{"n_head": 7, "d_mlp": 1792, "positions": "rope", "attn_scale": 0.125, "beta1": 0.9, "warmup_steps": 254, "final_lr_fraction": 0.0, "batch_tokens": 131072, "train_tokens": 686000000, "steps": 5234}
MLP neurons of a small language model. Each row is named by its layer, matrix (up: input weights) and neuron, and shows model dimensions 256-383. Each number is 500 + 50 x the weight over its row's rms, rounded and kept within 0 to 999. Numbers have three digits each.
After each neuron's rows, "fires in" lists the words (lower case) most often at its 100 highest values on Wikipedia text that the model never trained on.

L3.up1336:561515396532519459487551493448397460572476449447521454504509481565474389432519388498436480438534446469477530511450487394468516531482444569534544548483586511510510490495409456518545510496560514464498517476536513539481505543452585511349515470446538522435491594563527518480452439522506518487539575429552452583432549540449428414573472464496452630506409559536595447501552460544476492486525
fires in: "from", "as", "including", "included"

L3.up912:546451516500541473472444462553515515503510491642446544490531557473450521606421474492495450356450550564513351430506514464437456439458442478488460523490459512503518572421482507441542451521470499506506465386411457502505478532554569517560537456479439509530589530456480527510442475500490537506477489526500508426517535565519511506518494518521518513514505571498460498448529575478546473531499
fires in: "to", "career", "life", "biography", "history", "his"

L8.up1017:499435468506509401504377602417608414529518487515428553508556453494447441448610497506452417505523501532537517575521569464573530515410430504482484535547434475490473435460498531425461494456428521472524510540470536420545501553492541497546516418568531460587561566521510446480483475456505483435499554517464497461502519408521504486530419433423534510602518610473450611512527381553452438524453
fires in: "in", "the", "s", "his"

L3.up547:498531400507481461479468513577420509532534502476506471457443497568453468555494499608549430558506524520433464534431452481460428505428555475493485510478528526528487538513476434412429477504533559411536449482503516425329543479559497491578570485509572391631580487514559442447452527523493491501510512452503488482436479588470521528519452521460518583470528482521514446478570482418499516544492
fires in: "being", "be", "as", "of", "to"

L7.up1439:496473500508448522618499486415431530552468456492446510483498472529551410437507517511457445495418543513443468577464522444519439548497370592433448389497539554466460489524608482630469487453535516515456482481451531479496400498533555568562409468494461580491551567446472519456418486470577465475477538424547555516493483598585452491521545426537588499422462514583508540456511440535509354607462
fires in: "an"

L3.up419:528496535483477508545547468523464502486493560543507469569478464511500506492541454516560498472524673543492472522491520486503476438432444442509439442571437568545451542450550402493588511503479544457472534474478492584575500424559456475480536503465537526473479562611568553473524410494371515493494528478545417425379606527525495505552461637469588564417518570555460444460533533463550526555478
fires in: "as", "on", "in", "out", "from", "among"

L8.up790:454620431501389500532461429461563425470566478500512503507523487505453489537541496535476560494504486534548471501466494561527516461463614454565442391489532470452463510504499530497578509481499529494519459535505483476512490482407464611516518444486467554607414485538541648541543483372497437416468563452488553568508488522460506533501479405558471529448534535542555545481514546495560370507494
fires in: "was", "finished", "to", "faced", "finishing", "he"

L3.up1382:499568483470481358545457502488458566611539608498453384585503526539479539459633477496522454488534505533516495477480541524527459511380526431462557444474525535522473511494490619513518431448532477494529492484519510534423524548464512515539478505416477535429521539497459464469551515448449553477454546481535539614547515445526496472441396572523449464500500481499642420498449462445505469551486
fires in: "de", "el", "a", "their", "del", "la"

L3.up441:509433508494513555578490491531583458430445682531528533521465467533518499536514539439619476508517523426509590560420547420568566409441484429521512554489513490580492423507540512470417617505458465536468430554532463567551540549526515490511465511485424485519398485530477504449470431413414515406468538535432535505554509383520486450423539436597505497522481458547456531535604498526482447574562
fires in: "for", "from", "ewell", "before", "out", "spent"

L3.up1774:464449519557493479629457500486546446498399510488416529464545526484549544521474457490470516485506454493480456513490553505621448545481514533376456512583439450426486561466473475423420491470576604520466522555451504409525508496550500532537496518488645418468475498402525413481498467478505484483383516548596491458500516522529461442580506534483545504534526498536604529462497508551522511476481
fires in: "in", "first"

L3.up1130:467537337511531488454511468492367526471469526545484529501485513500517476490500428450454477543460514518508507576455526541546460482407495544493451406541421479536460563435449455590481519522503531470517457595422609463433438417589471551509566493527566565507445454513572577457592502504493434497396504415431469534562511526543441570616405541526531478486614472508452510467508455501445466513503
fires in: "by", "to", "against", "the", "over", "from"

L8.up1179:487567468575523441528491426442472587530547501467477549593443536540523522502458574527549543553364470471464580493434501502530555588395516541441512483524547609577481506531447493538452496421477455508511368554406579539417506538478567535454448531494414396479493519511472602562488473496451540503482544594456519535463564350429480479509547472505493479610510436577477497530580434584508408476519
fires in: "and", "a", "s", "their", "has", "they"

L3.up1177:520497484576440470527477478485427498563436521512478496518490543498517454589545520513489469615592459484467433528477541475545533531514457471572436477426558473473474454485563488476527512450418579511493476482434519484463571537495563488495540443540459506485530425470507601476591464482477493607514591497456520489363518499537450502542530450491456459565509492453559562422434453444549407484449
fires in: "for", "to", "out", "a"

L3.up1165:489582488484402511517557574584547522582548521484387549461436515545581433507431543449522471465538501429472421623490429498532464474496521448591518531477487533501458533510433485550646506411502547458494569490507519489485490487479483529405548464505537564504492489567477572466485412529406516448486454396548445467446513503545530525515478555513465484554578474494460508563511533505513462411474
fires in: "in", "on", "up"

L3.up1577:562633424575443482483506449562494482492510510501539511542567488553578516414408448569561510469384445494465495431508412499533513516492580533552589424521527540527478505501497450426402434489544478521492483538449528434447584538439577583462498465494482566505572528497469450507497461479400554509422559501489470543435546419470467507469425526509578470488411516529522501460421442611581450545497
fires in: "his", "her", "other", "its", "early", "their"

L3.up1528:458558491489427519522426462511399415523544460533423534509455612504571494563456421615510472516484506533534452541521533519412506583425559517445429460430571411491514511438495496430587535532584563479453579500459507457439521539550512505506511453458498517442524571474549549473505429437442522558485548435565564419481482501530479505475487461474524506529537567526499470390484634506440440502503
fires in: "to", "air", "hours"

L3.up760:492472401530424540548601509537479504436413499550459531487471467498521524424528440548571554556565579458445519523453470487545509475455515494514529509508513550568476468503538425486520528475570506523563581584527547459469558518569536521538431483525434492562562508501504441485453415551494549438496448424454570550562480498518472490490494514550491502514551492539474568483506526502522456525540
fires in: "to", "april", "march", "september", "may"

L3.up1497:561482445559458439577384407568478410521534498539404519478576542536581528499661514497584469501544414482547527518403495473495507543401539509531436506510568578555437545454471472517466495458541541458490537450529516510519602460508429566435558455528445518478508545495503619550547448493498507482478550446550559500498536506491500499547488503494507511508580476514486602536439482520514369499387
fires in: "began", "started", "in", "up", "start", "into"

L8.up935:486496597464379428527425406477493457590496511468520445486527532492559454482374555577495568455459469591429434526483501538485446505589496439430497481618495495524379607515542492462523536417488547524492544497453476494509573534507590517493514531485515531485505485544477466480490423472428521485489505511565473456499548480532493556422436437545533511405498567408530524463489515510528631536383
fires in: "in", "carcanet", "megalodon"

L3.up639:418500471544555417443447479454438486499550505487450496506524521485559487456501483440514488526448467486549480576518464541513644482486546505483542569463520548563363530439534498474479549460538426481529521434476483482530541555466441444509581489481439496546546441466514555497534484459484479575572505493481561508542547452542502470469548515541574482579533563537527576398522482519569536489535
fires in: "years", "life", "days", "hours", "month"

L3.up1248:533493484454498517480422402545431506501542486542485483434495570497488461453588497480517510500513457526481490463500530516422369577446528489465527481553513533539524470496489394521489548484558480491525508554453501465552459479531521553513439517463512507510533509590520507414426552494525485513509520507496600351489540471637491496527522618506499537406506525497688444519506502555450459523501
fires in: "with", "by", "of", "a", "an"

L7.up1662:526544514458518503543496577456511495510552496508410480455520536520567486478471528511486543419478511556499546591476547515461545450464572528464521483548520527547512373496476458499532479467549537516420443555488518500483568552440493498590502518531527471598474545450395427482523438463458474394505538465485491499507488410575476470433525484465417527452467536476422397594550512542508572503474
fires in: "also", "it", "he", "she", "often"

L3.up163:596537555522517502553461535540428452523553478430432513452489446507453546449374477454572505470463513529517514584457564489454430436490403392502489544598482506574430470468537449521608454429485517425430519496450494537408414482545487591438524503471502611389536462562497570500441490475554504546544455501468541526469562557556503445527447534532456572478568580513503459521514428561514560443500
fires in: "in"

L8.up302:488428555500435467459569489444529538584493504503544460478469480491484523460441525541507428609453453557480448631459463519572498523522505463505525501582491466487530500497476562418423526538505434629464550518438503401525487511456555565512476484520543592475498524403564498413507556459537481525574486535446539555556491494508445394455537436544498481499430492507477487438566505523530550457463
fires in: "in"

L8.up841:425476474567526401560459497482475471553423502498442519554476544468544511580445526504474474531525588584473422427406461547485447521548569408502474502546440571495550510487440488375470534388517534442505485438453490499488564539438473517485535473544451605497460584484588509523565490471419489475432546444491592536549553486561465456462508452493560488477484496510525581478486523514537516512526
fires in: "was", "is", "been", "were"

L8.up1404:434499453586486471453525476468511542489460505521395540513519530524521513517458593452467477539397401545611470468542526478561453500587506483500595505458482500470588455513543478425497498519511460456511429492539524516481506535478486512478488500535434404505466488488555393429517477538578460463497479543475582494609508507527418495415452488514507510559477485529515442512492467489424481473512
fires in: "has", "is", "have", "used", "also", "had"

L3.up734:596495473531550417464478562507512497380483546489480524562511549516496470469564431587530483345446463568523581479521496519442481550483488555571476594467542591476420486523386476477531492451572517506514569490474504443541474463438522529522482375534546568530449558445462577414506514457546459514497491517603537587460517544471544549665526484542520585462387487459529564512415465534568507559524
fires in: "to", "by", "editions"

L3.up1720:457446448518444485542467511550478497485525476474462527519506466513575617390615529505507477465585493413505582450362498547536484525542456441504532575466546574510565529461442502562420504515564511546461534421481517488463572595433584498464543496532497588444548528547595461540514498503556491508569431518539515561481522475542479452480429466534465476517504499538543474435482557583554453496559
fires in: "is", "has", "about"

L3.up472:449533480554569524440477461613398475550584535537393522448461539492509531517419610514553431455505570539525515461522501528485514475484550556488512587324484603618439498498505448446566525578515432506461465546531498494509481534447410541523529554466514491534616458478473435437458454463479432529521509602383486420433529462488473476547582481509419540557517571617533546478508466565508489495480
fires in: "to", "time", "t", "longer"

L3.up699:497378572498536505482532405495514446505446400408482418439492391527490493522519531544514584502580561527630554487549544556553467431520478468474493484488484526473524439462558531569566545479537419457485564485443569541500493581514428524547553438479493584537473594544584424510477442595436406434498442456440420548474538418519550356483501464492508504418519544486455578419517500529476627408468
fires in: "which", "that", "who"

L3.up1000:407473521527466482494480499531425483472569494515497446466489600536494497492443476484472560447404432580360495477490562442496441557434464473440429524435434488469453582457424429571521608465446504563510410542500599480479466523482442547484561537519533458451635560544553405463515462514444510484490487468444508541376505582514478511553497536608559486604518432538547520488542616492495500498438
fires in: "under", "its", "their"

L3.up1643:425516443484413444556353446521378453601509499390477494553444593500490482530507508524391476552536425547534540455399616511559539465429538471570462524457465507503570520484510566448424473439593532481489537591525522464611505517374557528533566499500436601470441586576511598532531527451487386561481537468579465580528529433522537534468446494538573466525548521520506487445438471510484548512544
fires in: "he", "they", "she", "was", "arrives"

L3.up561:485556468547401443486592523508462492537464465534378486555515516504465506585550402473531394494442468484520533407467526447557619538461441544417534511482473499488555484516431450470389500538409573514510556421543507507588455513515442527462491375461547526442542535492479513491489473511507468478529537473552510495498514497453522515504605503498512606497474559542516515488527504544538495449474
fires in: "as", "work", "career", "appeared"

L3.up1067:469446472491540529569529528552467458525465594538511564585437541536511502461607442578483514520501521488482559523455618461564584488493498556510420443582475492472608398455469481497546535520521534521422499515476475501545456418449495492556522495591510575510490479551467483516511425522452529474496535573590543529535579478503507444570421590467500463491497512575519506514535527534489464551421
fires in: "between", "from", "since", "against", "until"

L7.up294:466564452461551481429491595474494374491482513504402545485558485516528451548581557556523481601487499545392496511477524477428458548533502507516351534602450481518465548446504530363471506430588380495506457488498452488526595408451522507455581471509573588469506505457549476466509503467507454516455458457498545526421533488457479454515534573458620439397388565480506515505507440494516484503475
fires in: "was", "be", "been", "while", "were"

L3.up540:590515503568402443477411480596493526550480583487461540500614506539469442456518574528525582583591589574437540489462510459530525555470613583547500501526499421507423423465573501572533527475471503507470385493504537441461474524520468535594523549538548468448594558487442451611519458515413480495525537556540495507457505469526532490500396507514533384509459496474472553481478447484455483554458
fires in: "9", "7", "8", "6", "5"

L7.up349:439430481568462335520521386450488475564470582521546464429473558489511577426504479549593507495472426496572446528527467493514537435528513436514456567483513359471551459519494492453582525464578544568536447516524598483410543575510538547480428391516456545498563505420492428434471428500491466546517553524531509501477455499606460480599502477544467543480527562545540449404606472618426528502433
fires in: "and", "is", "a"

L3.up1434:515530424574421456539509465501484459583495570436490498522452520553529470470543452467530550481520495562538611499471477463605546466474497433505494575541468559533463490495525502536492507505485565546489544382549478545550530572429547529574601478550406575542534530556537468556545507559511518555590614259469479471601492495527478551391461529535482597551514490502414584452610494562488415577516
fires in: "not", "would", "will", "did", "from"

L7.up1531:460529489556473463509409501600517420573473522502487442518569498547586403447494616457488533553526479616441431479432578431490549510456540426530428485571476493496494440478504611473554434479516513460510507558488496542443484535535501543483619484496439589504596503558503456441543510493400499375469550511518549530396546433625481526466473506458475493575551544578590567496545476539523468570540
fires in: "de", "la", "le"

L3.up839:568522574486515478573603503437548517421521395426447473459557484543457492524454494512595480442477491496528476494480472469586471485562565388436510442523457464501496485502516526518546472507524412489454517472552579508491608520528480504479545499469431505526471574490468462486477442451556514461536529527489442543516500492452447549441449448494436444565430514529464386486499467454506471462489
fires in: "and", "up", "also"

L3.up726:460475479513455416514598586546464511454496433492416534568430536543542579520537407470487434489483426554469511484500534458501607567496514464568412463499493444523445584479557465408590544490489476479479454474495494420527573460514552569523475423466466582362517542572465558512507458467496486480446524508498475545507473493529498492491422437480489500468546503519419521485554438531505368562550
fires in: "and", "but", "replaced", "or"

L3.up893:521521524507555591495533441420514507526392493473360520508474520556557503444557546505472523500522547424553539389529522510595476530402457496546544554647467612524522439483456424473478524495544448542506598561436525474602511515503551514488541523492453457455459423565537477460482534558452429448517579538453528538453559488469532523508382465519533558529495531491485465496562450528562386496516
fires in: "were", "brother", "are", "father", "family", "him"

L7.up1229:480544447484564501601464476477463432494535534529454462486473418523557454408456469491580629490616495471558509485449552582462511620459501441545446589471442531541462543467524525546510482575511608558490487503402473474432548497668510454578512451387482544576458408499477595498498538482466506472560508413492535601510447576499481464479511595480428581435434537487405621468440492539512468582431
fires in: "the", "and", "this", "national"

L3.up246:512571523584530437523483430567472505405466540531410494540481566512497553447501536604588456513400512460507490520506421435564463465480399473590533511378495612420482436480529465469551546513534522494555479573478557484501485485471507456463462541478473447555579410493521471441465426581443476521535543547513525519415570450487477439533521431477469532539576513506493616493510461515546483460615
fires in: "to", "able", "trying"

L3.up1043:536480444519441385546509451462411450538427591472500657526552532502477538541435473503436367569499546446494530511546546418512440491502630509589455543404476499498537520474475408464469493529480526481467432486467439507513500558472531530504524447474488452516610500470442474453399471484446482504533540490565452528464542510481530467534478551440532543444582530528541494515489371492531464448482
fires in: "to", "he"

L3.up609:519590435515569538371560488464468382531513481483490389565477517554397523436489523575484476496500579500479418533489537532484494453423500542466563514458534463506497515422510487467571488475520500506495446528453476444480454423587546510474493565429454580402497411406553493469541496520441468484484590543507425490514485488424505482551419541551505526404595484601460527480571533610523431574488
fires in: "of", "among", "on", "goals", "weichel", "000"

L3.up1743:578488464478478515455527487559530524551607521604506539433522448532490482405505458526558498440560486602544519486446533501468525552535488430471504525579479416539498520482566496535492561558536515556446630580397545541426400523455488527512576531497486438561523509559486438461458474492459497486486461500505534440594541375557524510480542499532534530428514477517519467439537495511501606431556
fires in: "that", "into", "qaboun"

L8.up1103:443464472477501500580540569528445480401534544484531517512421568493488532530534650518491465508504485511429472469510391525560439539385512488548394484528480477526416554456506488509593535421620468384508537533494533450454462491504477494477514438458466483432419495467528481520494491522430428464562518433444516590457591396533411480426498420524465488398544532531389547506565576494536517508493
fires in: "was", "is", "not", "also"

L3.up603:536424508468516404608618543449567568567475526470507566523484517556507572497554490483461459446505520488447470499541563473476535480517481519517389450528416445509459514499535464478527475521611450493488431529476510444520498549450448533576523435527546601489540505470465517490423467394435461535507457427566526523483584499564464515567494342542510483559399524458549440498532544547513540502482
fires in: "to", "only", "both"

L8.up110:530504456488620495486502564508505468507535552526514507481612519492463507511567526529494466501620552617434463382459526522513534485522538404481602505582494485522447370429548550461563423547499446509476487574534512489533400469525444530656502417428526533548409473463570411481481449388410512434519532463495490527450520431560516534424445565482487531482428461424546514518616436516453527579478
fires in: "was", "is", "be", "been", "also", "to"

L3.up1170:463589417537377444449558574461535489550475525431545550592568519542501545500517523500328549486533435576510570536493559520564446472518523519552429467531468522535351559452462543420488507523402518463501392477484521479596456465609552532525501491557426493484457557392517501492481515435480510500467550628560500501481534576480440493510470457510469488543499593450586466460502577454508473497511
fires in: "a", "of", "the", "s", "own", "verbrecher"

L3.up743:625584485555451416503508434558518491527457557508537527523508495558555503538444474492523589524510515452519505434536486495461458552441509539464513536547521478565462543510530464524496524470466477454490633610481513439510534534572476534523556480516380478559484513508517516460532514498488558413520511532581574581515477500497514520464466407608429512421517509532457525518560510517558545461493
fires in: "to", "by", "through", "into", "from", "before"

L7.up195:451482514495457486528445471503388528510514558481416494490592567490452456487489513443490485582555514474447540493497448509524472506528494456458464442578556511536529427497466478572556540471538581451516463533496509490418493488564566506499485430421517493495548466460429466442510478501423482487455598456575475555454486520600451428490474427564565562488498549512548505512590514528536429573507
fires in: "an"

L7.up525:525540607573530541428528478539459453457534534453497474499510554493447535514591504534488482514525531475407512509523549487480396433520475520553521498574474511557431450470571542566496547514510497513479543547447638457516591453494426533601552480433473511478621629506493508469527435492547544476555536346468435484465479590519521494542457543506583513534443513470564518540514536593480461482575
fires in: "in", "of", "to"

L3.up741:521585384556512452456460533470459573613462484482463497578558610550526414488540467551392471489536384578421492553445470527547441556553443527554592492500514435634457460467548488496523510492584484434533491585469498440389430474465535546568545463427387438513488444561479522478577514464500519529535568422390461491512517463560491400467562509516511475524586510509484460483489465536453403438472
fires in: "of", "with"

L3.up596:597498557524404501538492541469541501527537558520500546570480542553614558485496460516487435514445472542451487527446417519562419585512564641551532462509458520475465450491361497522508489480506459454507606494456546461525499514499517541438514480477523505513501464602600450506544438576446544511456400564541606507503496446504532478526450541482566391552459496543568512531447527589498375511521
fires in: "all", "7", "later", "on", "most", "early"

L7.up1190:443536494484471418468466486454452535585465475559585527483609511497600442522514489544470387597498344521568554474432519504481614579467452432499496378577485592530487496482443439445444466505529552377503391504506517475473577500500495553519482467451510463427490486548419549498498523522528507436589529467405552384508517606502401449518500490562485543622507641541455586559531625493492501482442
fires in: "in", "a", "studied", "played"

L7.up323:430495543469521498571557509523520488479486471524494600537481470555581449591492496507385468592502431492482485552456479465489471496422449465536422533552466474453525539462491484448513512501560572601451558428511512418499522624545510561475439526538523604529522516539522418504423485537508459479449478501496512528453546517556487487450427486509475592507530563504518527578575466576491540485494
fires in: "the", "and", "not", "2"

L3.up144:540503485492494498388467458422494496513427502626472420500598546547511425522515446581450544527456497515460591520435470503433423550498392568492507497441564480516517599507518446458522465475537537500470433484502511525409503539557536479519542591463539479501541530528492400443481469522504435489522539459458538558405473540549468543491547528560423460481451540556493573544550559500540485495462
fires in: "of", "by", "at", "to", "from", "the"

L8.up481:427493530512534444619438421565546484473498566557446485473576533497470481460384501505586549519509501566477577463539490445556559432500481460411499471403499471543547469458496447486472505504534563481477507407458482479417503499514440523532497550519554480533477500486534408467522471594485480496540491445499576480544519462483497516508516455513447527518511504565528658478494555488521482516472
fires in: "which", "who", "that"

L3.up1581:473461486546499504471496485591597440511489486472490463437464516474511454450385537476520471450517479477588425467466399533609514527499543460526419608560493513483449480433555485553495541489509466573488392540451491509530560466500591524516476466461511535479587465476532618427521485439505472542532600528476428460486451512451453416575509507503524586552544555518471507490584483505509439479463
fires in: "for", "to", "husayn"

L7.up256:538469406526499540446470485520507559541478460510449462492527497549474392426482494502444478585527453594444621497480503524476570517511437596480490569535511499479541521499532496373529495467494504501501442473526492476433512493460520447544559514458482485511493513485558531494533517528534536534480456557581451538478537567540451528549478583452567491533572529515511461544615422499463502602508
fires in: "of", "from"

L8.up1178:466444503466534435561464541430452453531413488457489505510494527459427451514510512503474582467454514521522613511521568463533486448534453526505497462501555522472410391548547430576481564582546520481439440517501607500501501535529565485469431487480357401449501517486468476406496549554460435506480483480499511509485461502459433486555501387617499477527453505504498580471581457551497459500512
fires in: "an"

L3.up730:415511403559444492520459419571420503499482503467403513502476583481444489507567539439521512592501528406432568533557444467489497505415461464423494474456453505586470494512447367562527561537564505486509484422491596447597371526503529548499515526477447413385487489483519529414493473485475483448549487524533474454514555504483509469495537463488535500464651519498504491465469573526503517482430
fires in: "to", "not", "t", "without", "of"

L7.up853:537489474519409502509572447424440495478477483531456507521530540522497493466617521473501472543472451494501442503429562462588471527593478534422445461503483410486518376497450485479537492534527584477418572546529504449521479474494504577493430442479489443494583496561532497408414501446523473526515531469473496504468531447552552515588445496457524514522507579541542620447483451521469402588492
fires in: "an", "as", "a"

L3.up732:398547516492451481456460442608502582460421570495397492543435505511566457527646487421606537445546510582526534468521531542418565555457525489516533489463469594484541351513557511525448550422474574561476389538519528432471515479471415569531465435501483511454533465390474557474440487474472444438468451609520550534490518599508399528527553546463585570530513527515430464489541420525551466468485
fires in: "award", "awards", "of", "score"

L8.up608:474575496541420512526506579498528500405516527508497456507546542485486510512477430520415460500340469455488571444528520419472556521588457551594498449531498496539505471528542592647454470458540497514484443556486491495413537538438549499562527410571463468561516508589451550501425467500465458400528579588507428468354456569510458546537450481514459589623450567586591469491502498527527438477515
fires in: "a"

L3.up1237:561489509509499432622447461445449482555525451371449513479580566492493462598527488563432461540566495556498558545455487433525486617513538566491484403446521555468499531485496462452445498526489602421448429470486509557529581583504536562572561452453411511565527528423556639441477510469481506534533539543533524432522555456589511551482488486451525493442542475524541519486552553448574468522400
fires in: "to", "him", "while", "a", "from"

L8.up54:486462522345454496570509503472545450561496578419465443546569590507547490512536366543599539537559452559475520443497575515516507477529539569549473605573525515522458474512542502488574554489390523486430438562521557475507583449410512511500462493482448495478550530531591424506369484455509494518486519539596562603484515487447475469453469482536524479456454532538459628435486445450501514536509
fires in: "to", "and", "at", "of"

L8.up1636:450413484479515465519482543552499482549535485490493445446357524504452545453616532452501471452449479548450452475448511505482479558586354469490482497493498466489602610498528496511521513470432471545432553507520490459493449507480550570466485485441474494570508419525582458449477486436466495517540490486529453503556461483468502462533490490469450564428561460458532469441562551530444524558524
fires in: "had", "have", "has"

L3.up40:485490487472526425628502467504494546534487507443508555494555448553499539590550327488547474515454496497472571525494426505533517510450499435516514486597474426495464454459480439490476452537452455467513481464439522507500573505526411589524473497516369414507453517498420478463420412539388525498454446548432508511542534491502462492552498453549564581449471513541463585480529513497510507487520
fires in: "to", "into", "through"

L8.up1594:492432462544479408546524520499374491543530402447418467500585491537452472387477438541537530614462570635477452517529472525529511502493500496428496478595515578470457537492510466453533508448506513497513501587477470462428549486510601523524478615491529493574451478507428427496498489454555521551547533564504538474406489557614443493496490455457491584500544540428457570444513492554555422584454
fires in: "an", "km"

L8.up1750:485509526478531533469527451489500452585590481513487546505515528525511529492569460490447561455544472528507526381484541434489518577575515545629501507544525538489621515471508439495503522556447457564443465647450506458402550589459522555574567553541440500504530505609440483455496473479465397568568529465552430443480498520511519459499444500558487507504418486492567468467532444509553507534464
fires in: "and", "he", "charan", "she", "mike", "ria"

L3.up1215:436566463511384512563456490521480417562549566461428518573546546501527510433572455510386410490606496550545541463409512527528506514445528454426516419520586586506442524433464444554459548511387602547556434612442447576379473571497572555518552527551504477371495479543461442475476496556418503466495569532543462403497551472546478536470525528466484487571575441545514485499459435530527364506533
fires in: "its", "his", "her", "our"

L3.up1510:517581611499456489444504472494458495498497472519429478499618604494409518504578483521419451489542391473555559503515467490562515497449501551618407577439547404542510450467493536515338562431503538591512498490496488570503468375485491522518621509472528561533545472482546575441525453564439502544453502531544484548492550444557459422552485515560515422566560451462529568484552482532523402538518
fires in: "for", "his", "record", "round", "regatos"